Weights of a small transformer language model: 3.57M parameters, 8770 steps.
MLP neurons of a small language model. Each row is named by its layer, matrix (up: input weights; down: output weights) and neuron, and shows model dimensions 16-143. Each number is 200 + 40 x the weight over its row's rms, rounded and kept within 0 to 999.
Before each neuron's rows, "fires in" lists the words (lower case) most often at its 100 highest values on Wikipedia text that the model never trained on. A number after a token or word is its count.

fires in: "to" 69
L2.up63,157,224,162,238,135,173,127,240,179,188,111,187,210,268,136,201,244,226,181,116,182,191,194,277,229,155,254,217,186,242,176,195,125,148,251,162,254,203,273,209,242,276,144,179,233,215,121,210,259,188,166,246,225,237,213,218,190,242,199,207,213,188,156,137,152,177,236,165,186,188,162,197,151,213,229,189,143,197,222,234,178,148,250,158,157,239,230,179,189,252,201,170,148,235,201,210,297,251,222,190,250,224,253,188,179,219,223,139,199,147,176,176,263,195,181,247,184,224,294,159,225,162,184,184,198,152,228,172
L2.down63,234,224,183,188,173,198,172,176,210,143,129,155,254,199,192,211,151,112,230,231,218,211,242,215,269,185,178,193,156,221,196,226,125,183,228,186,237,239,169,167,224,165,133,163,134,246,131,261,224,214,196,187,174,248,253,223,185,208,181,168,180,285,137,177,137,213,275,166,157,247,218,177,213,208,195,258,282,171,160,287,190,170,205,215,163,154,228,234,189,246,221,198,197,167,193,289,220,150,155,149,251,217,216,195,201,229,181,156,213,149,217,222,281,214,231,317,204,241,190,166,160,105,213,190,211,191,215,167

fires in: "and" 93, "or" 4
L2.up132,227,239,210,202,150,186,185,214,198,160,171,202,245,195,206,199,199,254,204,170,235,173,315,216,94,218,216,222,195,158,192,240,185,207,197,200,171,280,312,237,235,188,142,189,153,183,249,203,286,228,151,204,197,211,161,169,247,240,200,231,201,259,167,156,122,255,143,276,246,178,207,206,222,208,209,179,193,227,217,162,223,170,157,210,206,208,230,186,209,168,296,254,168,212,219,148,155,209,206,236,240,236,127,271,174,159,178,248,160,265,246,206,223,155,157,251,217,155,266,210,212,104,192,206,205,236,201,132
L2.down132,180,164,210,207,214,144,197,237,151,223,183,170,167,199,176,168,196,208,220,234,224,166,169,211,205,161,177,234,173,175,177,228,168,190,165,265,170,169,280,211,192,254,134,213,252,232,206,271,183,134,156,204,193,200,150,180,223,189,153,191,207,264,235,211,212,169,141,187,211,249,198,130,172,198,195,115,191,180,207,228,236,205,136,218,206,228,136,216,144,207,191,247,183,165,186,173,209,263,166,194,214,215,234,182,238,179,199,155,141,165,205,88,305,276,239,255,262,152,265,200,138,177,186,212,192,193,207,225

fires in: "he" 36, "she" 17, "robert" 10, "michael" 6, "william" 4
L2.up24,156,203,243,184,244,168,208,241,142,196,181,233,188,153,170,240,245,206,219,169,186,266,189,149,181,218,194,248,175,194,184,202,282,161,258,159,203,214,252,173,187,196,159,154,213,181,217,220,242,241,109,287,131,135,197,180,223,152,139,167,274,211,155,191,194,225,211,162,242,175,229,168,170,125,277,223,158,169,212,252,195,183,189,171,153,192,191,176,190,152,193,206,216,145,194,198,231,189,252,152,194,200,259,171,238,191,242,302,238,165,220,216,250,261,250,215,190,209,267,179,133,104,175,200,153,163,196,238
L2.down24,218,186,281,128,265,162,192,229,206,159,159,237,172,140,131,246,164,206,166,151,189,242,162,137,170,205,201,220,221,163,139,253,235,244,206,175,174,190,226,164,166,245,218,198,187,233,125,179,195,262,245,232,136,181,191,179,173,300,281,208,197,200,194,209,168,230,192,158,245,257,257,197,226,226,152,184,154,245,268,295,270,247,209,182,179,187,187,235,227,156,231,208,214,195,174,122,218,202,193,203,123,110,170,266,279,182,161,171,187,187,162,234,247,130,191,242,195,218,189,134,262,231,129,209,199,266,222,169

fires in: "s" 86, "this" 10
L4.up362,242,200,254,189,217,119,255,249,153,198,156,172,195,210,159,143,291,168,200,195,154,129,217,160,251,228,209,202,161,222,245,225,225,230,193,201,143,112,248,274,214,160,248,115,221,208,214,168,201,187,117,196,182,173,182,155,231,218,247,125,164,205,250,151,237,246,154,152,211,213,254,215,169,279,148,222,160,211,185,186,126,134,166,219,245,166,204,256,169,208,217,196,188,127,178,188,251,186,232,243,221,271,215,259,210,206,209,235,160,207,155,223,195,164,184,183,229,156,144,225,189,131,218,208,254,206,238,221
L4.down362,175,227,227,253,182,217,207,193,248,263,259,167,195,144,207,162,176,223,214,163,163,192,160,223,187,206,159,197,201,200,94,203,173,176,239,135,243,206,92,205,184,210,184,250,275,153,197,219,211,214,219,234,208,221,253,229,145,257,210,236,139,183,261,236,211,165,206,168,185,244,208,260,246,180,206,146,184,201,222,152,290,161,227,214,188,241,224,231,188,181,220,167,203,343,202,166,170,212,153,213,94,139,227,205,192,152,198,205,249,228,169,179,224,151,251,160,158,182,195,153,224,199,195,169,251,255,188,167

fires in: "but" 16, "because" 15, "due" 11, "until" 9, "a" 6
L2.up77,222,150,191,226,246,179,267,225,218,98,137,212,209,113,165,264,195,199,136,230,198,201,211,248,166,202,161,106,193,199,224,201,166,230,90,212,138,225,277,153,229,241,165,202,157,213,190,219,206,135,156,211,229,242,183,164,258,194,206,244,259,239,152,191,214,228,141,173,175,209,171,206,263,261,224,186,238,189,228,175,134,165,161,212,184,262,196,272,217,280,215,170,178,221,222,202,264,184,199,175,236,191,197,168,145,144,230,200,230,254,171,267,201,261,176,208,221,154,160,188,203,161,224,238,315,187,213,176
L2.down77,213,183,233,217,301,215,202,201,207,216,219,155,211,196,261,238,243,201,152,257,217,229,195,231,212,240,145,206,193,190,138,195,114,183,163,209,185,194,260,185,220,195,168,198,196,177,100,237,191,128,198,182,194,196,138,190,218,172,250,215,244,252,151,186,215,104,196,131,158,203,187,149,116,204,156,210,173,149,273,191,124,141,162,193,231,301,233,232,227,156,223,180,174,278,217,172,140,296,253,203,186,230,174,186,213,224,241,139,167,228,210,186,192,298,267,157,208,139,167,236,170,180,246,181,260,248,277,212

fires in: "and" 19, "were" 7, "to" 7, "is" 6, "than" 6, "or" 5
L4.up617,217,187,233,241,152,184,280,166,164,133,148,137,195,179,286,202,165,210,244,210,162,205,220,249,194,201,247,284,144,199,156,215,225,201,199,217,162,211,322,146,260,163,214,145,227,267,173,167,196,195,204,245,207,240,229,123,208,183,109,232,175,286,246,122,158,177,183,224,165,216,256,186,194,251,146,163,224,183,177,242,175,224,220,268,220,205,129,116,251,209,151,262,194,175,189,232,151,256,187,118,248,195,170,168,242,195,222,161,122,234,252,199,183,247,201,251,195,192,207,174,250,209,217,235,159,208,189,191
L4.down617,178,159,156,135,162,149,230,145,188,222,220,162,274,245,235,238,225,203,259,136,208,143,244,240,145,201,216,176,199,225,214,196,170,165,267,191,209,186,231,193,241,173,206,219,212,251,177,182,224,239,261,179,225,231,108,221,250,234,191,255,159,148,231,165,231,171,189,250,128,223,222,231,142,215,163,176,215,195,228,81,239,215,172,287,185,254,270,267,232,193,231,213,133,289,99,204,228,186,188,239,175,227,154,181,190,223,179,197,193,154,210,197,151,202,204,224,178,244,217,235,234,195,181,216,230,168,124,202

fires in: "railway" 19, "of" 9, "railroad" 9, "available" 8, "facilities" 6, "railroads" 5
L4.up594,168,221,176,194,200,236,174,177,225,204,208,145,131,122,150,143,202,201,197,201,251,217,177,205,224,192,206,156,190,266,155,262,224,285,171,198,184,265,190,225,233,199,183,199,312,159,134,119,229,211,123,199,192,190,170,200,191,167,185,288,139,219,231,215,195,182,204,197,138,158,190,236,230,225,193,182,261,170,160,200,230,168,150,284,183,221,229,219,145,184,235,186,194,146,266,198,147,215,137,169,254,150,255,209,222,224,229,206,261,156,157,165,220,243,264,180,209,135,154,218,195,283,195,240,210,151,99,198
L4.down594,267,251,93,177,145,216,286,142,191,230,201,252,183,240,203,228,224,120,214,174,164,213,229,204,181,265,175,131,188,151,188,77,157,158,246,208,227,229,150,252,278,160,184,183,162,198,214,213,196,235,174,202,175,236,154,181,225,204,231,163,172,163,151,219,207,220,199,208,186,213,153,208,189,140,222,203,232,202,174,144,257,188,212,139,174,190,221,190,243,180,149,164,213,202,193,217,205,163,184,299,160,257,201,203,204,201,133,225,263,289,227,183,187,115,232,246,169,271,243,174,284,172,205,223,166,178,231,210

fires in: "the" 39, "and" 17, "of" 14, "they" 11, "his" 4
L4.up232,190,214,190,167,185,113,245,217,174,182,238,204,225,121,160,266,199,240,208,237,210,255,202,204,184,285,111,204,128,197,131,180,217,159,190,250,158,198,213,151,253,213,167,173,165,235,165,268,171,160,249,247,154,217,180,150,300,206,188,176,159,298,159,240,172,229,158,215,136,269,282,185,238,190,172,198,232,217,197,200,232,186,163,183,217,234,232,218,257,200,160,168,175,220,179,223,232,191,210,133,136,231,256,248,271,178,214,221,165,202,189,191,136,154,279,259,198,199,211,164,202,166,118,235,205,199,172,157
L4.down232,185,158,143,215,220,208,160,150,174,224,190,220,173,168,129,229,200,199,121,180,198,251,211,199,192,266,243,143,256,208,125,243,145,137,142,217,219,222,164,232,197,251,198,152,111,244,159,192,208,193,266,195,163,208,193,229,229,238,197,226,119,222,173,184,251,202,178,197,213,276,115,262,191,270,217,167,188,181,213,182,236,218,191,277,243,158,263,180,165,130,176,242,174,212,178,172,136,274,150,252,200,218,192,193,174,178,167,185,209,194,237,224,271,160,235,218,155,227,201,205,192,241,213,223,178,154,246,249

fires in: "when" 17, "before" 12, "this" 7, "however" 7, "after" 7, "october" 6
L4.up636,238,209,238,179,195,133,298,204,184,141,143,248,244,178,200,188,296,216,156,140,206,209,240,218,219,210,226,178,167,176,209,157,197,208,236,173,168,191,196,190,199,166,163,231,200,182,145,171,230,168,170,298,210,229,264,142,140,198,185,243,182,223,215,147,187,214,197,207,190,276,266,176,156,197,179,169,171,196,232,225,161,172,155,277,230,268,196,195,194,231,156,166,161,222,182,216,212,191,175,188,218,257,179,175,143,215,322,161,159,204,129,212,171,146,289,250,156,147,139,214,171,150,214,231,221,283,205,244
L4.down636,217,173,150,156,199,260,191,209,215,164,241,185,167,204,258,161,105,227,213,300,223,165,145,212,228,201,203,249,269,173,104,183,85,179,219,197,165,185,192,215,137,224,217,202,195,238,235,234,177,207,184,217,200,138,339,182,200,232,203,161,195,195,217,167,194,169,248,253,191,153,183,143,268,188,156,167,224,161,196,164,184,250,267,203,118,170,199,209,225,199,166,145,181,237,170,227,160,162,191,206,258,147,155,213,276,232,163,214,190,177,236,159,168,264,179,179,273,195,213,226,252,251,249,229,233,156,300,176

fires in: "is" 43, "was" 36, "were" 13
L2.up92,271,166,221,235,196,229,170,343,219,216,246,228,190,143,162,170,193,184,236,173,109,224,227,180,224,200,218,187,187,171,278,192,270,187,198,173,215,157,194,236,158,237,209,224,207,275,242,223,199,138,214,256,203,207,150,129,164,190,164,238,198,178,232,149,207,236,226,177,299,171,201,141,164,169,216,129,193,196,166,172,129,126,203,103,203,174,162,222,194,181,207,168,197,265,221,173,225,182,200,176,239,159,188,103,135,187,221,218,238,224,189,225,205,214,328,250,212,144,250,155,196,204,158,203,230,261,150,225
L2.down92,118,225,135,182,290,165,198,174,191,236,142,253,270,171,184,189,217,205,262,205,176,238,195,199,150,241,217,197,216,256,179,161,160,171,195,168,77,201,167,195,206,172,161,206,225,214,193,221,166,193,201,191,261,218,185,193,218,127,205,268,264,144,187,221,220,189,242,173,195,220,275,207,153,208,249,178,173,227,181,259,189,250,206,157,202,181,143,144,237,257,241,131,231,232,190,248,249,170,241,169,173,236,244,199,214,214,194,188,155,146,219,200,169,164,274,171,184,280,187,146,146,228,241,245,180,272,158,186

fires in: "s" 44, "family" 6, "businessman" 4, "her" 4
L4.up167,198,175,299,182,212,150,219,231,215,222,151,222,271,259,140,195,233,213,159,159,253,188,238,169,229,215,191,207,186,238,167,174,202,158,201,208,192,225,174,227,200,190,164,185,226,248,178,189,113,197,110,247,199,185,209,124,204,253,211,181,153,155,167,244,186,185,254,128,161,225,137,185,182,197,209,210,185,164,215,230,186,226,211,193,237,247,161,131,248,225,189,207,177,146,209,210,226,251,120,152,191,278,202,176,216,186,316,149,194,251,254,223,163,158,203,174,278,233,182,135,135,199,298,280,165,154,155,240
L4.down167,171,212,232,193,205,237,216,185,189,158,281,238,174,166,165,232,149,255,204,165,202,210,168,225,185,179,161,181,264,118,126,209,177,276,247,189,200,205,241,225,118,208,238,206,161,137,197,203,227,184,178,170,203,225,187,203,225,173,285,114,164,218,239,163,176,109,214,238,240,266,245,174,167,274,190,208,181,273,232,199,181,252,152,149,148,148,220,280,162,218,176,245,221,222,269,142,199,262,228,208,188,159,231,150,161,219,163,181,194,175,146,281,246,218,236,211,184,148,248,161,209,182,178,204,193,209,206,192

fires in: "but" 24, "this" 12, "and" 10, "her" 9, "it" 9, "one" 8
L2.up20,160,174,206,187,233,155,249,196,162,257,168,179,154,285,223,199,181,193,146,161,196,188,156,278,223,161,237,263,232,260,124,207,200,139,165,194,279,202,227,130,192,274,121,186,178,206,219,216,214,229,156,268,214,166,254,142,225,193,240,204,280,202,238,219,240,246,179,185,147,138,220,195,132,238,230,174,198,285,207,157,156,158,198,209,172,235,194,207,221,222,190,143,255,235,203,116,251,200,205,168,173,199,217,180,191,212,239,76,192,196,181,240,214,190,270,189,178,173,202,141,260,184,190,200,257,166,284,205
L2.down20,206,242,196,277,267,150,220,179,192,166,214,203,177,248,190,259,157,292,144,156,233,191,208,181,166,142,241,117,250,230,235,243,185,130,189,117,276,201,180,213,198,282,146,209,231,198,144,214,195,266,244,170,221,153,253,182,218,185,192,226,182,222,159,273,203,217,130,131,215,155,201,245,206,207,178,175,221,195,184,291,185,186,253,210,187,217,184,193,211,151,206,232,255,214,171,226,235,177,204,222,230,251,275,195,239,266,213,159,208,240,166,145,230,241,172,215,140,168,159,147,206,187,161,254,165,213,155,177

fires in: "which" 33, "who" 13, "are" 8, "were" 7, "thoracefasciella" 6
L2.up318,161,208,185,213,169,194,187,246,241,157,240,281,228,166,187,115,182,199,173,248,165,205,167,226,186,211,217,260,199,213,235,210,170,186,168,228,224,236,243,167,217,154,200,185,146,188,193,203,144,167,224,246,209,217,191,235,233,204,107,240,214,203,224,232,242,197,130,175,157,171,166,179,271,123,139,224,196,224,162,182,266,173,240,137,246,118,118,175,208,338,255,253,237,177,216,124,165,228,168,246,249,189,168,160,215,207,231,148,181,166,168,232,213,277,168,176,237,159,247,222,136,232,201,224,222,208,204,114
L2.down318,150,179,270,181,188,208,266,143,188,173,95,239,218,194,221,184,221,239,247,161,146,197,196,226,247,217,163,117,264,247,202,297,241,271,213,242,286,218,213,181,219,199,199,251,210,152,160,195,188,179,219,131,194,215,124,168,212,199,170,210,172,128,192,200,240,174,202,242,138,190,180,171,248,163,197,218,209,185,278,193,171,190,207,231,231,125,189,161,169,228,153,215,198,203,272,152,254,271,150,211,178,201,215,105,192,210,258,249,241,223,166,295,195,247,244,177,240,173,179,176,214,265,160,221,230,169,129,239

fires in: "in" 47, "to" 8
L4.up569,230,207,181,198,226,198,214,204,233,207,196,119,196,204,171,150,253,148,211,242,289,267,216,237,209,202,223,149,230,250,200,202,168,173,207,110,199,220,192,214,240,199,217,115,149,265,201,263,290,159,161,247,234,182,190,224,250,236,223,174,167,146,143,102,117,182,153,243,248,203,179,214,255,137,244,201,191,235,218,177,163,172,242,143,181,200,228,200,276,266,251,189,170,205,216,171,130,313,161,231,144,214,155,214,227,240,186,174,155,212,279,216,238,173,195,139,166,200,169,225,158,97,213,181,187,208,136,150
L4.down569,191,216,180,145,153,165,151,200,143,217,175,241,179,155,260,158,183,176,178,208,187,239,302,122,197,102,162,237,265,210,122,214,295,218,225,238,226,200,180,175,153,206,221,281,170,203,201,225,223,263,254,265,97,226,258,152,160,160,141,178,205,194,231,253,235,184,228,205,88,260,245,200,209,178,172,178,194,117,158,134,240,214,242,234,187,179,215,220,163,195,242,252,201,138,190,157,286,154,252,175,219,209,225,154,180,224,224,168,275,241,129,235,209,150,176,228,207,225,222,166,222,245,195,207,173,199,220,209

fires in: "by" 51, "in" 11, "to" 5, "after" 5, "on" 5
L2.up177,214,132,193,224,142,212,145,206,206,175,260,186,235,218,216,249,114,175,180,234,173,247,180,201,227,223,139,168,203,191,175,241,249,259,220,279,156,156,189,241,174,171,234,155,150,238,243,167,221,165,164,239,202,180,124,168,234,145,132,143,207,149,159,185,175,175,212,197,214,208,189,233,222,163,205,209,219,141,218,194,193,301,185,218,182,132,221,163,166,211,195,218,180,188,246,242,157,204,204,201,236,194,254,214,227,192,213,306,249,150,267,197,221,196,235,346,168,221,187,191,150,238,219,211,239,252,171,249
L2.down177,131,286,193,208,240,168,155,215,211,194,222,172,192,165,162,175,148,258,162,187,242,245,222,145,178,202,196,189,188,314,189,168,228,200,148,192,193,215,248,167,219,287,149,155,244,201,149,198,231,239,234,225,192,210,194,168,219,184,228,198,257,191,206,135,153,225,168,169,194,134,221,237,137,189,265,123,226,240,207,238,185,181,188,201,200,187,224,220,254,185,260,179,243,201,213,308,186,219,197,181,239,176,247,182,216,225,259,139,166,185,237,186,220,184,182,160,168,129,210,186,241,219,292,181,202,185,206,213

fires in: "by" 16, "when" 14, "against" 7, "after" 7, "between" 5, "under" 5
L2.up0,249,219,148,192,187,209,190,187,265,138,188,117,192,183,232,228,243,199,192,158,305,158,149,222,238,187,116,162,216,211,208,158,192,177,256,166,153,233,233,196,163,168,260,184,196,188,199,203,270,195,177,178,241,163,115,139,113,197,252,170,224,146,184,126,233,192,181,276,225,234,232,226,222,177,248,233,152,164,191,194,183,235,204,268,183,187,196,226,175,246,217,238,231,215,217,215,138,212,149,130,191,131,128,199,160,210,236,247,249,242,214,136,274,150,219,216,192,192,273,157,145,211,166,285,173,236,134,179
L2.down0,204,203,214,194,106,167,88,206,143,180,243,148,98,225,281,215,179,244,214,185,122,216,178,164,154,248,226,180,253,158,222,156,208,205,196,218,157,239,172,178,244,204,199,235,185,219,279,170,126,250,140,169,224,173,277,109,269,180,138,243,199,219,231,254,91,145,213,173,184,224,229,267,227,210,170,162,249,224,182,209,176,204,207,210,191,235,260,251,231,185,172,206,219,226,249,262,190,239,218,167,212,235,226,161,223,153,164,180,219,209,225,140,154,230,172,175,264,155,206,192,189,182,245,232,234,233,195,215

fires in: "and" 50, "or" 40, "origin" 4
L2.up589,148,136,213,144,254,201,221,220,170,239,220,212,99,200,166,173,173,268,195,173,204,209,187,235,195,199,223,286,184,184,162,224,241,166,187,292,205,266,309,183,225,238,158,295,222,187,179,133,264,210,189,212,170,231,237,208,214,210,246,216,146,259,185,192,206,201,252,220,151,191,210,185,214,262,236,180,254,197,184,169,212,148,117,177,219,208,300,228,208,160,251,265,189,197,195,194,212,230,205,230,152,215,216,233,243,194,175,241,127,190,270,183,185,241,191,193,256,213,232,167,170,152,154,216,147,209,179,227
L2.down589,182,199,230,176,239,270,227,215,151,215,193,134,196,173,292,154,184,287,163,249,199,136,154,208,187,215,245,206,123,199,220,204,191,217,228,161,207,229,232,126,270,219,225,238,252,282,203,166,147,284,179,252,225,226,176,190,163,234,257,242,224,234,212,166,183,217,189,199,207,142,219,227,163,166,140,105,202,266,167,191,205,151,129,182,200,145,253,202,216,177,182,216,197,137,149,226,257,197,237,189,207,237,192,243,241,211,163,151,225,144,249,169,176,190,196,217,226,248,234,193,256,230,157,196,192,181,286,221

fires in: "only" 20, "also" 14, "later" 11, "again" 8, "first" 6
L2.up193,267,269,129,153,205,181,222,159,209,219,167,221,237,211,246,176,215,260,159,188,194,187,225,275,152,268,162,134,231,171,235,212,194,272,172,256,173,206,217,151,219,190,198,246,189,223,150,191,238,248,64,232,183,298,202,220,221,210,216,184,248,229,252,134,94,139,212,176,218,237,175,179,152,245,217,251,136,168,178,219,188,193,248,165,249,212,198,176,207,196,133,222,170,247,251,156,193,205,201,206,220,158,202,263,216,194,225,216,177,231,189,151,175,217,207,216,206,163,216,220,222,83,230,248,253,121,156,217
L2.down193,228,222,229,225,175,196,240,193,202,216,189,240,239,176,264,300,185,211,251,226,187,203,155,192,213,173,231,175,269,251,294,213,125,191,200,202,184,139,256,251,230,161,222,140,187,217,241,168,269,187,186,194,212,206,222,170,211,239,132,247,171,250,233,201,155,296,207,256,200,252,217,183,169,104,198,181,189,195,191,195,231,133,191,175,183,185,210,228,222,131,108,165,177,204,197,218,219,192,171,170,189,260,216,237,241,184,254,221,292,185,173,152,200,240,211,231,144,213,197,135,221,144,213,203,137,217,190,161

fires in: "and" 30, "who" 11, "but" 9
L4.up608,184,203,144,216,267,217,275,194,171,197,191,128,158,158,173,164,129,250,248,215,243,180,136,239,214,122,206,196,176,150,220,248,212,187,201,234,196,238,237,168,213,221,220,154,189,113,228,181,129,251,178,186,282,265,217,208,222,201,150,231,179,174,191,260,262,179,223,243,265,213,221,117,282,189,154,197,213,214,239,242,271,222,188,178,176,175,193,239,296,196,223,330,232,155,203,129,218,211,186,184,276,141,192,160,198,196,193,231,179,121,174,233,245,223,185,204,203,199,167,130,204,196,226,216,165,144,189,221
L4.down608,145,232,180,165,196,127,261,248,178,173,167,276,243,119,133,179,193,248,178,184,200,183,259,165,154,247,198,230,128,116,203,153,259,251,191,218,169,121,150,243,181,107,216,205,221,238,211,241,276,245,110,285,244,255,211,148,176,252,276,260,237,208,210,207,170,220,216,183,157,225,192,201,143,190,193,193,172,150,171,199,216,207,270,176,156,146,184,200,219,166,221,218,237,234,196,270,248,202,240,204,170,233,168,168,204,185,196,170,238,251,223,160,161,184,131,220,182,212,232,153,165,180,172,155,211,252,217,179

fires in: "and" 37, "at" 12, "place" 10, "country" 5, "the" 5
L2.up426,222,184,192,216,231,236,220,155,204,209,194,228,140,179,250,243,265,288,205,96,208,199,202,146,237,255,226,187,183,178,144,225,280,149,228,179,200,176,171,202,126,238,174,146,267,264,104,213,172,234,261,232,220,238,158,144,199,192,202,165,139,192,185,198,193,162,215,241,186,240,186,145,214,154,134,186,241,219,274,191,148,151,199,118,157,171,232,191,106,220,193,249,168,247,167,203,247,286,222,212,224,163,192,161,185,127,167,234,198,219,215,153,202,191,231,240,219,233,221,223,227,197,149,269,210,184,233,179
L2.down426,207,208,204,176,221,178,106,176,230,195,238,183,207,173,175,244,303,215,151,143,193,144,207,188,193,285,194,209,239,183,213,178,196,142,180,279,206,199,187,220,145,204,180,204,242,210,133,109,281,191,225,223,180,228,173,230,116,305,206,177,244,189,193,162,240,155,192,230,208,190,239,146,304,226,218,130,194,180,197,237,221,234,244,218,251,253,176,181,192,185,203,159,215,244,216,147,206,241,203,227,75,192,203,158,203,227,232,164,180,195,200,195,218,281,215,162,241,185,226,224,239,165,195,125,229,193,136,156

fires in: "he" 44, "father" 7, "later" 6
L4.up277,154,231,247,215,218,171,230,224,229,160,155,173,212,190,78,239,189,193,194,167,220,212,188,147,316,241,197,281,220,213,183,182,156,209,204,252,167,166,223,179,187,189,209,198,168,207,205,225,165,169,123,245,187,243,127,148,188,259,200,179,251,190,257,251,218,187,243,273,216,217,191,217,224,207,209,193,171,182,225,219,285,241,262,189,179,235,214,181,173,208,186,203,206,164,198,188,288,160,225,164,207,119,256,233,150,279,157,268,183,194,226,165,175,193,117,242,220,221,205,131,155,136,204,198,182,235,217,197
L4.down277,193,195,144,213,214,212,183,178,203,205,169,302,195,194,213,172,228,208,194,142,304,217,250,182,160,189,189,249,224,211,209,146,178,211,218,172,214,194,219,167,224,224,205,171,210,229,148,205,231,213,145,231,182,167,240,191,215,231,195,101,225,208,272,239,157,171,204,155,188,227,197,162,185,195,143,206,251,182,172,244,172,210,206,172,271,135,220,224,285,208,213,218,270,153,243,204,172,227,151,203,191,285,204,275,198,194,167,178,301,190,182,263,287,165,182,208,159,172,214,182,244,217,172,226,149,145,234,225

fires in: "of" 56
L4.up190,209,246,183,184,166,233,190,231,197,183,114,201,165,178,167,209,269,166,249,219,230,275,187,170,162,206,231,200,249,194,132,207,253,213,225,245,209,205,149,161,192,184,153,226,130,264,249,217,205,177,118,282,199,187,254,191,237,163,240,207,212,218,182,243,225,180,228,230,181,217,188,212,188,229,195,123,214,261,111,152,269,180,233,235,178,169,189,237,300,194,131,173,204,129,201,226,222,189,196,159,168,155,211,175,228,222,127,131,189,201,128,257,138,156,189,269,235,182,234,198,200,262,131,264,162,206,176,186
L4.down190,237,233,132,148,149,231,217,257,211,248,150,163,168,190,243,181,197,210,167,227,184,197,101,187,212,192,228,180,102,237,264,186,138,156,137,211,178,206,179,265,237,260,207,152,215,144,190,181,260,169,222,201,283,168,183,211,176,143,111,228,175,179,194,229,210,217,182,233,197,210,179,261,287,205,219,122,180,251,270,136,191,194,134,261,236,198,155,131,169,183,239,188,193,220,189,172,254,200,179,210,217,166,154,243,183,259,224,238,240,248,250,156,198,191,128,165,206,256,178,213,162,198,208,181,263,283,211,211

fires in: "years" 31, "time" 15, "km" 10, "left" 5, "after" 4
L2.up344,137,264,242,158,215,143,204,257,172,263,126,175,232,222,224,206,193,113,214,190,190,203,191,236,251,106,173,188,231,234,173,175,169,215,245,198,296,126,194,234,213,254,197,258,134,252,59,156,194,121,209,180,217,186,195,196,238,219,193,194,197,236,158,253,276,184,136,165,171,249,243,138,215,164,263,191,165,199,181,231,196,186,210,190,166,158,175,231,250,239,219,156,215,185,156,179,236,235,230,263,199,201,255,188,192,244,262,181,180,162,158,267,216,191,144,233,240,205,262,193,267,215,218,210,180,195,225,228
L2.down344,228,294,207,144,226,163,161,170,176,258,188,203,291,185,206,158,154,105,210,227,102,149,229,180,221,218,176,238,182,170,204,171,173,260,160,193,238,138,176,148,158,200,193,159,144,200,183,270,179,173,187,190,210,211,212,218,185,202,163,156,214,201,213,282,186,174,205,204,157,207,180,175,267,257,293,162,187,181,199,240,195,235,268,127,212,185,256,225,192,302,182,209,137,199,177,228,196,230,240,204,209,210,220,198,194,212,257,143,172,186,208,231,203,126,166,243,184,244,222,214,179,168,226,186,272,166,197,207

fires in: "her" 36, "his" 11, "he" 9, "who" 9, "she" 7, "him" 5
L2.up342,273,228,155,216,174,185,228,223,218,280,162,219,195,160,66,184,253,235,147,166,203,219,256,116,220,199,182,116,193,208,205,216,208,136,250,143,157,162,215,207,215,225,196,264,153,236,144,236,224,203,176,230,221,208,186,219,182,197,239,175,174,188,170,184,224,191,230,158,240,259,121,189,174,198,219,226,250,254,239,263,172,177,252,226,148,167,200,221,206,158,175,172,148,217,230,251,270,231,198,164,189,127,215,247,143,210,160,204,235,174,198,176,226,210,209,199,192,246,195,212,149,157,253,221,258,226,227,230
L2.down342,178,192,256,185,204,169,216,205,155,256,278,240,237,188,211,289,286,209,125,205,152,108,235,162,221,206,212,201,238,154,103,198,184,150,161,159,243,196,139,257,207,216,212,231,207,167,186,187,114,229,232,257,218,171,182,198,221,202,167,193,190,206,213,247,200,267,156,182,180,241,255,201,169,245,157,235,143,215,238,228,185,231,173,310,224,185,243,159,212,235,245,110,144,228,190,210,196,110,172,229,220,255,293,220,221,205,235,222,140,257,112,198,165,191,230,173,169,214,212,209,204,191,144,222,233,160,198,200

fires in: "which" 33, "both" 18, "between" 11, "where" 11, "by" 8, "that" 7
L2.up373,263,187,171,181,145,120,235,179,185,164,163,227,195,218,259,199,165,228,189,225,170,226,138,277,149,158,149,216,171,208,197,234,203,177,202,175,282,203,202,204,189,166,221,241,171,203,212,146,185,169,101,198,176,201,159,252,134,195,240,185,222,176,209,219,186,207,220,177,283,159,235,150,205,159,190,229,176,201,217,239,178,173,229,199,176,101,216,242,172,245,237,211,194,174,269,241,162,234,180,265,185,242,128,195,189,222,300,257,256,224,129,210,201,189,237,231,218,225,183,219,122,145,173,255,247,228,146,244
L2.down373,227,183,257,168,193,218,214,221,180,211,171,151,179,216,270,283,179,239,153,206,212,210,217,151,236,128,219,219,242,203,269,191,160,197,210,195,175,216,139,182,201,196,210,176,200,121,267,187,221,185,120,157,210,196,117,96,212,220,203,225,180,146,178,227,173,206,194,214,286,227,227,218,251,216,184,231,237,234,242,174,245,190,254,177,217,267,182,280,169,258,152,160,167,176,172,232,163,278,223,202,134,162,232,265,169,222,184,242,167,231,179,194,270,260,201,103,211,140,239,204,217,226,201,215,197,206,128,247